{"n_kv_head": 11, "norm": "layernorm", "bias": "none", "parallel_block": true, "init": "uniform", "init_std_qkv": 0.0236, "optimizer": "adam_hyperball", "lr": 0.00464, "beta1": 0.9, "weight_decay": 0.0, "warmup_steps": 257, "decay_fraction": 1.0, "batch_tokens": 65536, "steps": 13773}
MLP neurons of a small language model. Each row is named by its layer, matrix (up: input weights) and neuron, and shows model dimensions 469-596. Each number is 128 + 24 x the weight over its row's rms, rounded and kept within 0 to 255.
A block is one neuron, or neurons of one layer that tend to fire together. Before each block is what it responds to, as a language model described it from the Wikipedia text at the highest values.

Digit 3 in numbers. The digit token 3 inside numbers such as years, percentages, table statistics and coordinates, e.g. 1935, 38.53%, 8.3, 2013.
L7.up1887 [113 105 106  92  46 111 121 128  96 107 150 141 148 174 116 160 101 117 120  77 118 116 129 143 140 114 127  94 123 152 154 107 125 154 131 117 174 145 133 155 121  69 119 121 120  92 163 131 109  97 120 120 123 137 142 118  95 111 115 114 177 111 153 171  90 147  71  91 101 113 153 142 126 141 130  77  89 132 102 135 101 135 152 111 115 128 131 134 146 107 113 126 130 145 113 115  97  91  72 102 152 109 124 114 192 134 132 117 160 123  90 133 163 111 147 113  97 124 125 166 142 136 163 129 118 141  99 114]

Start of quantity expressions. Leading digit of multi-digit numbers, usually 1, as in 150, 12, 10 in stats tables, plus quantity words such as a (a decade, a half) and under (under the age of).
L7.up1685 [101 126 149 161 124 110 115 151 115 115  98 151 117 105  95 117 116 122 140 126  69 126 145 155 147 129 131 147 168  67  83 149 134 138 137 157 123 121 106 112 122 134 158 136 149 115 134 144 159  88  82 199  75 163 138 125 129 112 100 153 172 141 119  97 145 166 136 158 145 109 158 162 125 164 123 152  83  99 188 139 156 122 134 105 171 168 130 128  76 113 114 125 136 142 135 140 118 114 120 140  98 100 127 102 119  87  83 112 146 117 140 132 121 103 115  97 145 160 152 125 120 117 157 151  98 138 136 145]

Sentence-initial function words. First token of a new sentence, paragraph or list item after a period, line break or dash: An, On, In, Some, list-marker dashes.
L3.up25 [136 155  75 150 115 132 138 141 118 138 148 137 147 113 147 132 116 109 162 162 101 166 126 137 141 126 147 104 111  82 105 137 117 145 104 151 112 129 159 144  83 116 143  94 113 145 139 123 164 142 119  99 135 157 127 142 127  92 111 145 188 158 141 111 137 132  95 121  92 160 113 129 144 147 109  74 126 106 142 124 169  97 115 142 162 144 120  99 126 123 110 101 141 126 182 122 105 146  74 123 109 138 123  85 139 121 116 136  83 142  96 111 137 122 137 161  86 124 163 118 122 128 157 158 122 126 114 125]
L3.up1049 [ 90 136 110 174 141 127 118 157 121 140 112 122 133 104 130 108 124 127 115 137 125 140 103 175 141 118 131 137 171 101 137 144 156 139 149 151  92 109 107 168 132 105 141  83 116 115 127 143 125 129 127 134 146 169 104 137 118 154 119 141 142 202 147 114 109 204 106 161 117 123  71 132 127 173 104 137 128  91 138 159 121 120 111 109 121 138 107 151 111  90 132 141 105 136 140  75 129 129 115 106 126 139 140  81 106 134 151 177 133  88 139 114 126 113 115 132  85 108  85 162 138 129 134 119 130 156 157 128]
L3.up2203 [132 113 130 126 161 127 160 133 125 160  77 125 147  80 128 114 147 134 119 130 117 151  88 163 125 159 102 165 162 117 130 163 156 120 185 147 104  96 121  91 119 104 158 125  97 107 100 129 125 121 130 133 138 138 143 125 108 141 162 125 114 141 102 120 110 146 118 148 134 132  98 118 158 132 145 143  80 102 118 150 134 115  81 131 142 122 147 151 121 107 156 107 111 114 127  62 129 120 122 107 148 109  86 109 143 132 149 145 115 119 112 117 102 153  74 147  90 111 123 167 168 175 108 173 143 109 172 127]
L3.up2246 [110 143 144 146 119 138 143 143 113  99 126 150 119  95 135 156  97 133 137 129  94 140 116 148 112 125 157 113 154 127 113 140 126 143 108 134 131  95  74 142  97  93 161 131  92 156 140 116 132 133 114 106 169 170 109 106 125 114 124 153 141 128 167 130 126 143 130 153 131 145  69 106 138 144 110 129 118 141 122 170  99  79 147 137 140 122 143 145  74 103  88 155 116 135 129 134 134 113 153 120 101 141 142 119  94 166 147 136 100 135 144 121 103 116 118 170 123 138  94 124  76 164 167 171 186 145 184 103]

Length, side and terminus nouns. Nouns naming a measure or extent (length, altitude, diameter, distance, side, end, terminus), mostly in geographic or infobox text; also the digit 3 in lists.
L3.up1774 [120 145 107 103 123 183 112 151 106  90 145 125 125 175 158 118 114 114 147 110 185 165 131 155 155 144 107 159 116 141 152 171  79 137 114 168 139 129 137 107 111 137 104 119  97 140 132 140 106 125 121 115 127 148 147 120  99 126 107  87 129 149 155 167 115 127 108  96 100 184 132 105 143 115 162  80 103 128 156 108 118 135  92 145 134 133 145 134 144 146  82 112 153 180 163 110  93 105 119 119 126 139 147 146  98 123 142 148 155 184 157 102 123 134  99 126 133 123  95 129 116 140 120 136 148 159 144 135]
L3.up1959 [124 121 189  91 118 132 154 104 122 109  92 162 118 177 143 144 101  92 145 103 141 143  99 147 141  97 148 130 138 144 146 142 133 130 114 112 143 173  97 146 122 134 123 127  92  89 131 114 177  87  88  57 121 153 101 116 147  83 109 109 126 133  88 157 122 114  93 115 191 127 133 115 102 142 140 114 104  99 101 116 130 121 167 170 136 118 145 174  86  63 127 105 131 168 126 134 114  98 106  80 129  67 123 132 100  99 116 153 101 151 140 105 168 123 122 153 130 115 128 178 108 148 163 114 114 152 131 106]
L3.up1975 [149 118 161 113 121 140 123 104 132 127 127 130 145 141 117 143 134 105 119  94  87 133  87 178 140  78 158 140 139 146 161 168 144 149 121 110 166 150 126 110 128 112 107 152 108 134 115 140 166 151  96 118 122 145  95 125 121 127 122 118 144 150  68 156 155 148 110  75 123 107 121 121 159 143 139  86 110  97 134 153 105 124 150 118 134 158 202 107 129 127  95 119 107 129  99 118  92 150 155 103 112  92  73 117 102 117 143 135 114 130 173  93 119 102 106 108 159 125 129 161 104 170 130 134  93 137 110 156]
L3.up2117 [148 124 122  68 111 185 116 131  72  79  89 139 146 166 141 150 102 126 130 107 138 127 122 126 123  89 131 133 115 160 140 157  85 141 132 172 114  82 133 115 132 159 120 117  56 144 181 112 101 133 111 144 145 147 130 179 127 140 117 109 118 157 100 189 178 170 116 131 107 141 140 139 132 130 151 141 118 117 130 101  87 125 104 128 133 135 164 108 167  91  98 113 151 126 161 138  99 102 104 109 121 122 140 126 108 108  88 113 147 132 133 116 122 123  84 158 133 113 149 174 110 156 143  73 101  80 159 177]

Leading digit of numbers. First digit of a number giving a count or quantity, often after over, about or approximately, e.g. over 50, about 6%, 21 nations; also table pipes and number words.
L8.up60 [130 129 129 151 105 110 126 147 153 149  94 138 129 104  69  54 141 116  99 114 153 163 135 157 112 132 103 126 119 182 140 126 136 164 142 115 106  89 110 126 110 163 134 139 141 124 113 141 132 110 145 131 134 168  94  86 166  95 111 160 132 128 129 149  71 141 103 113 109 169 165  94 146 120 152 124 133 145 156 139 121 156  89  99  89 106 170 137  90 146 133 115 168 113 152 130 129 150  70  46 149 133 151 114 129  80 109 118 127 133 117 114 163 111 119 123 169 145 133 146 141 112 125 133 161 123 140 145]
L8.up374 [ 98 126 139  97 145 153 132  97  83 121 130 106 109 119 138  74 103 132 123 135 100 142 118 122 115 104 139 170 169 114 144 144 127 152 150 102  80 164 125 106 136  95 144 153 136 147 141 128 167 109 124 152  89 146 102 127 131 116 148 115 107 125 130 104 124 155 128 175 153 123 167 108 128 168  98 163 142  97 151 123 132 170 147 152 175 123 144 159 121 144 133  95 146 126  94 117 133 120 135 132  94 163 160 106 110 113  78 126 116 141 179 125 143 130 137 129 106 108 133 100  99 149 115 157 142 126 130 139]
L8.up416 [117 146 117 100 161 158  92 143 118 104 105 149 169  89 117 118 102 109 147  87  87 166 144 106 130 109 130 153 132 132 132 159 114 141 119 118 134 152 102  98 139 143 139 127 128 153 132  86 139 173 158  95 130 124 104  65 119  92 119 119 133 129 104 159 115 104 139 171 144 109 106 139 132 130 119 147 164 109  96 186 107 168  99 106 170 165 169 117 135  78 159 138 147 116  90 131 119 109 108 100 161 167 124 108 105 145 128 104 170 155  77 137 119 119  94 151 164  93 113 115 137 112 112 161 127 119 128 156]
L8.up432 [ 96 133 152 135 117  88 150 113 113 152 130 146 136 142 132 108 153 117 142  93 136 188 121 158 105 135 141 119 187 152 124 135 111 138 156 155 119 153 114  92 131  97 119 103 113 133 146 117 125 134  93 134  94 164 121 114 121  79 142 104 105 127 128 117 154 130 111 127 164 123 146 119 111 164 139 136 170 119  71 175 190 128  95 120 130 157 187 106 111 142 112 111 172 135 114  99 107 101 171 125  99 142 143 122 115 100 110 132 147 130 136 104 138  88 111 143 157 130 162 152 153 130 125 143  83 148 108 122]
L8.up526 [134 164  98 144 140 140 156 130 148 174 133 122 104 169 102  91 134 126 139 113 145 195 136 169 129 194 159 133 121 167 116 153 147 125 142 174 109 142  96 119 133 131 145 103 132 120 120 115 129 154 125 126 131 160 131 107 122 109 129 117 118  79 166 111 105 172 131 164  90 163 114 116 123 113 137 121 143 117 134 139 123 115 129 142 116 123 133 120 141 121 170 141 129 133 119  58 116 141 107 108 117 127  87 158 133 160 143 145 170 109 107 127 170  96 129 113 172 156 125 142 100 114 156  89 145 142  66 144]
L8.up781 [131 156 163 156 133 118 144 121 121 153  65 126 112 110 126 116 108 134 108  48 141 141 117 119 127 130 165 136 155 137 126 175 148 178 103 146  93 121 120  77  96 108 131 154 146 138 102 110 136 112 152 110 139 160 132 116 111 115 137 120 138 175 128  87 179 118 107 111 169 149 125 120 152 121 145 144 135 127 213 116 131 152 117 128 158 118 151 149 133 153 164 113 132 119  99 131 110 114 146 134  72 148  92  79 126 140 136 108 147  97 160 138 113 149 109 120 109 165 117 107 123 111 159 141 116 126 118 149]
L8.up784 [146 142 152 173  89  82 104 115 142 114 166 124 136 169 123 135 150 122 137 115 155 138 177 110 131 159 147 172  97 151 146 135 137 154 132 130 100 123  95 100 126 138  96 115 121  99 121 131 140 137 135  72  92 149 114  98 135 125 164  78 125 107 126 104 131 113  74 142 143 151 151 110 147 135 120 163 101 105  94 137 113 130 161 177 168 107 123 141 108 115 128 127 165  89 109 125 146 142 151 136 120 118 105 111  76 128 115 111 147 142 112  99 146  92 118 151 125 183 145 165 154 159 122  92 145 104 122 112]
L8.up938 [118 119 107 114 134 141 103 139 120 103  95 147 138 105  97 129 132  73 128 132 144 136 117 113 128  66 111 127 109 119 130 177 164 163 129 152 113 142 131 138 118 155 122  66  87 145 125 134 167 105 110 128 134 114 109 117 139 110 112 148 129 130 133 115 121 137 110 178 106 145 145 132 157 113 122 142 137 112 148 135 173 104 166 145 134 151 149 110  92 141  99 109  82 100 150 145 143 139 113 133  71 103  87 113  76 119 115 128 107  90 166 131 156 141 104 123 125 150 164 115 134 132 119 110 104 101  61 164]
L8.up1056 [102 165 124 157 129 152 110 146 112 137 124 124 127 121 119 100 138 159 167 142 147 152 108 115 153 119 125  94 152 147 164 148 141 136 112 164 119 154 112 138 152 107 142 128 133 123  87 150 135  78 116 134 114 146 154 128 154 134 127 140 131 120 138 124 137 136 160 196 146 142 154 161 166 134 127 155 132  87 136 168 118 146 120 145 141 109 141 123  83 120 143 127 120 118 140 172 143 103 114 136 127 104 136 144 132 154 120 114 111 123 128 121 123 163 137 112 136 142 147  91 142 126 106 137 122 144 121 143]
L8.up1656 [144 109 126 120 125 103 128 131 133 124  75 114 144 149 126 111  87  94 122  96 133 142 138 142 113 147 147 143 159 114 167 150 180 115 123 176 100 112 114 103 148 135 146 112 138 152 130 143 143  75 100 111 122 177  94  69 124 158 129 149 156 108  87 133  93 146 126 158 157 155 139 139 151 109 137 148 107 129 177 122 114 112 105  72 129 158 151 112 149 127 122 115 120  97 105 154 114 133 104  96  94 135 104  97 112 120 149 130 150 137 155 101 144 120 125 164 118 160 139 167 157 108 121 145 162 152 102 148]
L8.up1818 [132 168 138 116 111 103 118  73 129 133 120 146 124 101 136  99 172 149 132 165 124 142 120 121 114 107 130 103 132 131  93 107 139 182 125 171 164 145 121 117 110 129 148 114 120 136 113 123 126 115 134 160 180 153 139  65 174 126 159 123 136 131 173  95 135 144 120 100 101 156 165 130 124 106 111 150 116 144 143 129 133 125  73 119 179 131 160 137 103 120 168 119 151  94 172 123 132 117 111 116 103 100 114 115 149 122 114 113  81 154 128 130 141 127 147 184 153 124 141 112 102 136  97 123 116 148 136 124]
L8.up1949 [166 141 145 157 159 122 126 119 141 153 130  93 142 123 123  80 143 111 136  63 153 152 152 120 132 166 133 155 156 122 140 192 108 123 138 146 102  98 134 122 114 120 150 139 106 115 122  81 125 113 119 124 134 170 138 119 181 107 150 149 138 115 101 152 186  98 138 140 145 163 151 153 137 134 121 174 140 137 124 147 165 130  86 177 162 142 153 133 122 185 173 100 157 117 154 122 123 129 137 108 108 130 161 134  81 157 101 135 136 137 171 117 127  64 134 184 123 130 124 133 173 127 155  99 150 117  94 141]
L8.up2241 [145 117 104 140 107 145  89  71 149 138 116 140 156 166  55 122 146 110 151 126 100 136 120 156 125 142 123 124 125 167  98 143 116 164 100 129 154 162  73 132 145 173 149 100 121  84 137 136 109 121 112 156 127 149 139 122 129 118 112 112 164 122  84  88 146 174  76 150  97 133 151 149 160 107 132 124 102 132 134 123 111 114 115 122 146 163 154 112 106 127 159 110 126 111 157 102 106  54 122 110 126 115 124 107 149 139 126 116  79 115 119 128 133 124 136 145 157 123  85 159 114 105 125 125 152 150 105 137]
L8.up2295 [ 91 113 104 133 135 142  84  87 107 141 154 106 106 124  93 130  49 132 165  90 113 157 124 135 115  90 104 138 120 134 113  96 137 163 138 143 110 104 127 136  97 147 175 150 137 126 200 127 146 110 133 130 115 136  94 141 159 106 126 129 155 145 109 152 168 123 123 163 171 122 162 115 196 196 136 113 158 109 109 101  99 116 147 106 161 132 144 145 122 126 128 125 167  98 149 133 119  92 130  99  92 129 117 139 115  93 104 172 108 107 144 140 126  96 142 127 118 144 128 144 129 157 151 139 119 110  92 108]
L8.up2708 [ 99  79 164 120 162 159 114 122 135 123 132 130 153 137 126 130 131 112 122 127 131 137  57 155 162 127 114 145 133 119 115 112 121 152 137 143 120 147 125 117 143  94 139 116 123 109 174  96 162 152 121 179  77 164 146 134 112 105  76 149 161 138 124 139 140 123 127 155 137 133 110 148 169 160 158 138 135 116 143 132 108 121 133  96 136 123 120 131 120 167 114 149 149 124 146 128 135 116 109 170 132 134 168  83  83  93 117 127  93 114 138 129 134 130 129 117  99 122 146 137 128 172 138 126 107 110  98 145]
L8.up2758 [ 87 121 128 126 115 136 150 156 129 129 154 136 120 144 127 118 141 122 120 102 171 138 128 160 126 147 107 152 151 146 125 131 113 127 118 179 107 134  99 139 125 130 133  96 143 129 116 160 126 103  93 146 107 109 112 102 118  88 152 116 162 139 168 115 140 194 155 156 143 144 119 127 181 123 113 156 151 124 164 143 110 139  92 101  98 134 101 129 119 132 165 162 135 146 151 131 119 139 148  93 124  88 123  64 136  97 112 116 154 108 153 120  93 136 117 104 181 138 138 119 135 128 154 116 100 149 136  97]

Single digits in numbers. Single digit tokens, mostly 3, inside years, scores and table cells, e.g. the 3 in 2003, 1943, 0–3.
L8.up165 [ 77 117 148 129 109 127 134 158 151 119 161 144 131 149 127 127 111 149 172 139 125 135 118 103 149 137 127 119 107  95 163 153 146 170 139 128 160 143 121 199  95 146 105  80 109 121 139 118 124 103  86 129 106 139  88 126 113  90 112 116 145 114 130 104 174 139 140  93 132 143 103 124 133 144 135 100 120 134 111 115 154 125 121 110 139 140 138 105 133 124 143 124 122 141 155 121 132 104 129 152 118 143 112 100  95  70 133 141 119 157 122 115 141 120 158 147 134 117 147 132 120  80 129 176 111  87 144 140]
L8.up283 [153 124 142  72 167 132 142 122 104 114 128 177 160 150 149 171 136 149 158  97 149 117 147 125  92 157 150 104 149 140 139 149 145 109 128 112 137 137 156 144 153 110 131 175 120 128 109 120 136 152 157 106 144 137 119 109 120 103 160  84 185 189 168 147 119 134 120 106  60 114 163 121 117 142 139 113 127 103 140 104  90 137  98 164 134 148 126 111 107 131 196 116 173 121 126 128 133 126 118 144 102  74 108 130  84 136 133 132 122  89 112 120 132  99 134 137 125 109 147 122 161 134 111  95 146 173  97 137]
L8.up383 [ 95 129  90  96 132  93 150 109 135 135  98 114 175 157 102 171 111 114  86  73 138 130  97 145 128 128 132 105 156 111 213 145  75 124 167 126 126 154 146 163 117 170 126 164 119 129 131 139 128 103 156 112 122 160 111 101 142 104  90 118 127 181 146 104 110 142 120 123  83 148 130 134 141 143 141 111  87 102 176 134 127 136 101  99 128 120 146 114 125 123  85 136 142 144 123 162 177  96 155  87 133 113 149  92 137 119 139 215 145 144 152 131 140 148 155 147 140 117 122 144 128 144 164 146 133 116 133 149]
L8.up384 [123 120 156 108 123 124 128 121  94 124 123 151 148 130  92 127 120 113 101  71 145 122  92 111 125  97 151 158 136 140 115 104 106  86 100 176 144 169 156 138 107 110 116 134 137 114  99 171 143 155 122 111 152 131 139 139 143 111 144 119 163 115 122  97 140 115  82 140  74  86 122 103  96 139  99 118 169 147 112 134  93 132 127 113  89 203 140 118  91 104 133 139 135 142 120 136 123 153 106 149 102 100 153 156 114 137 143 121 121  91 134 135 145 106 137  88 135 160 111 131 135 135 102 105 119 106  92 120]
L8.up431 [133 139 122 118  93 136 118 123  98 148  90 151 126 140 135 167 133 132 162 111 169 167 122 138 119 127 148 101 112 127 120 120 111 103 148 129 129 161 119 116 165  41 132 107 127 136  95 129 147 173 120 115  95 150  99 117 129 115 139 164 144 183 160 125 148 160 114 107  92 119 120 141 157 119 125 107 120 117 128 117 102 133 120 120 199 116 136 139 127 108 127 108 131 144 148 184 137 157 115 114  96  95 155 117 159 127 107 122 151 177  95 117 159 128 128  74  97 148 155 131  86 124 131 115 157 170 157 137]
L8.up550 [136 115 152 128 151 114  96  73  96 149 110  96 126 114  56 120  97 138 112 164 145 175  92 123 122  93 118 108 125 124 133 165 125 121 128 158 113 137 106 124 139  87 138 115 145 118 155 139 129 129 154 141 106  93 187 118 119  93 109 105 179 180 107 151 157 139 146 123 136 155 155 180 134  96 159 143 130 115 122 124 148  96 143 149 165 130 133 156 101 122 118  98 132 140 149  88 182 182 168 101 135 113 160 117 161  91 112 138 115  97 138 119 164 133 150 108 112 144 133 145 179 124 130 107 134 121 101  95]
L8.up810 [172 134  93 115 119 110 129 120 100 109 118 129 126 159 152 158 133 110 118 154 169 108 140 170 147 141 156  94 125 148 125 143 126 165 119 153 179 140  72 113 133 138 121 116 122 133 128 177 156 132  98  95 113 132 131 148  91 134  83 154 148 128 141 182  84 183 121 121  98  95 160 160 125  95 152 138 121 114 120 138 121 149  66 109 143 146 121 137  61 141 132 138 131 112 178 145 138 133 113 127 126  99 163 138 115 151  86 134 134 103 121 140 152 139 108 136 100 116 100 197 148 115 136 137  95  99 119 118]
L8.up879 [123  88 146 127 127 127 140 114  91 131 131 148 191 132 132 129  92 122 140 157 117 148 114 110 157 152 150 135  92 141 114 169 137 139  91 173 109 131 116 130 141  98  82 128 117 107 151 159 142 146 104 101 136 172 146 130 151 107  81 147 164 118  99 102 128 130 117 131 156 116 120 115 132 166  97 125 101  98 143 123 183 135 148 172 160 165 103 137 137 136 155 133 115  88 125 168 109 140 132 135 118  86 156 125 132 116 138 122 107 162 171 129 130 119 136 117 103 158 132 107 158 138 156 167 142 151 122 129]
L8.up1552 [138 137 144  96 122 104 106 101  92 118 112 110 183 131 137 113 145 152 130 145 119  85 113 175 131 143 111 108 122 143 123 142 110 146  94 161 111 150 136 176 151 102 130 173 128 136 126 181 142 117 144 124 113 157 117 122 165  84 140 131 136 146 125 169 129 173 104 143  77 119 124  97 105 139 155 150 120 109 146 120 128 144 156 131  95 153 148 115 143 162 143 156 104 126  86 123 120 132 127 177 136  81 144  98 123 135 134 101 133 125 133 127 129 157 147 119 121 129 128 112 162 123 132  91 152 144 128 118]
L8.up1562 [133 105 146 116 118 138 119 117  83 117 130 179 107 112 148 138 140 120  98 111 130 126 101 144 156 123 138 100 134 125 138 124 100  92 174  95 135 158 129 164 151 132 151 133 133 102 117 136 127 156 130 108 130 179  83 130 139 119 106 157 136 147 151 125 165 110  81 133  92 150 131 137 112  86 116 138 117 111 161 131  63 158 140 132 114 136 151 109  99 134 130 149 145 121 134 156 120 119 137 129 159  91  85  85 111 133 114 140 108 122 148 129 151 121 124 102 152 139 155 134 140 146 121 159 187 164 123 124]
L8.up1785 [119 110 159 142 134 134 125 120  67 124 105 123 106 161 124 146 131  96 132 126 104 130 136 149 158 138 120  82  99 198 155 115 145 119 123 131 132  66 108 109 143 153 106 132 144 123 140 113 143 151 147 154 151 159 139 100 134 130  77 173 120  90 147  89  98 151 155  90 137 150 145 138 129 133 104 100 141 124 107 105 163 137 148 169 136  84 157  62  95 133 117 103 103 143 141 142 134 106 149 109 157 125 127 108 147 112 114 124 147  73 104 117 129  98 121 116 134 139 133 189 106 128 107 126 151 116 148 133]
L8.up1985 [153 122 141 133 146 143 139  81  86 126 133 158 155 143 106 134 155 125 126 132 158 117 125 117 160 135 135 123 136 151 121 103 116  84 141 127 135 106  94 126 126 108 154 131 157 147  92 149 149 105 169 120 138 177 161 120 141 110 104 160 130 146 161 112  77 130 119 120 112  86 122 159 168 116 133 140  63 135 113 151 115 149 161  90 141 150 161 101  84 129 151 135 109 113 140 144 110 111 151 106 116 139 131 118 148 143 137 110 136 155  76 153 122 162 166 104 148 128 115 119  91 101 113 124 136 145 118 111]
L8.up2131 [119 109 155 159 107 174 129 142  97 120  93 132 141  97  97 115 114  86 124  61 150 101 132 144 140 120 144  85 135 125 112 120  91  76 157 136 107 168  95 168 112  87 134 133 117 182 126 147 151 107  71  84 140 152 143 136 149 100 125 116 160 160  88 147 134 113  90 139 104 161 146 129 131 120 149 131  72 104 111 152 145 115 152  87 137 141 125 144 160 177 134 118 138 144 130 130 132 123 161  66  89  99 119 101 144 134 129 159 143 144 136 120 166  76 148 127 143 125 163 122 157 127 136 148 139 148 124 171]
L8.up2631 [175 156 147 127 143 133 179 112 142  82 116 105 134 138 116 124 146 117 146 118  63 136 147 140 149 103 127  85 169 165 114 145 127 125 135 149 132 112 125 140 122 127 114 133 152 123 117  96 121 136 149  95 114 117 108 143 129 122  82 121 143 142 107 132 123 129  99  86 154 129  96 114 146 101 118 139 125 129 128 144 135 141 126  99  92 138 141 123 149 119 116 116  90 140  83 120 103 133 110 104 145 152 153  87 135 142 139 116 126 104 102 137 108  77 151 130 151 156 136 165  97 137 181 183 122 102 117 174]
L8.up2707 [117 128 126 119 119 147  83  96 163 136  78 181 119 155 121 159 130 126 106 115 180 181  82 146 160 161 139 114 108 122 133 121 113 159 145 131 124 171 111 124 148  92 109 130 147 159 125 142 109 105 118 168  99 134 109 130 108 130  70 147 151 146 139 115 128 159 133 138 133 184 118 155 176 114 151 139 123  79 143 122  95 133 120 110 115  98 105 105 138  96 135 112 119 153 145 154 148 144 101 115 137 160 114 112 119 104 108 153 151 113 150 141 128 138 114 128  86 101 111 143 132 102 158 169 109 126 109 130]
L8.up2792 [129 140 106 100 122 141 149 108 125 133  65 139 100 127 148 138 141 148 114 106  97 166 109 127 175 125 190 142 135 132  96 113 111 192 147 105 137 154 127 144 155 108 125 154 149 164 150 167 154  88 124  85 130 125 121  84 107 148 125 144 171 160 139 125 128 179  97  92 146 128  96 162 120 129 125 116  95 113 108 138 158 151 145 119 111 114 134 121 101 127 147 131 120 152 143 106 100 119 129 109 139 119 109 102 126 159 112 190 109  87 122 124 158 107 143 112  97 136 142 125 130 121 147 135 135 137 112 140]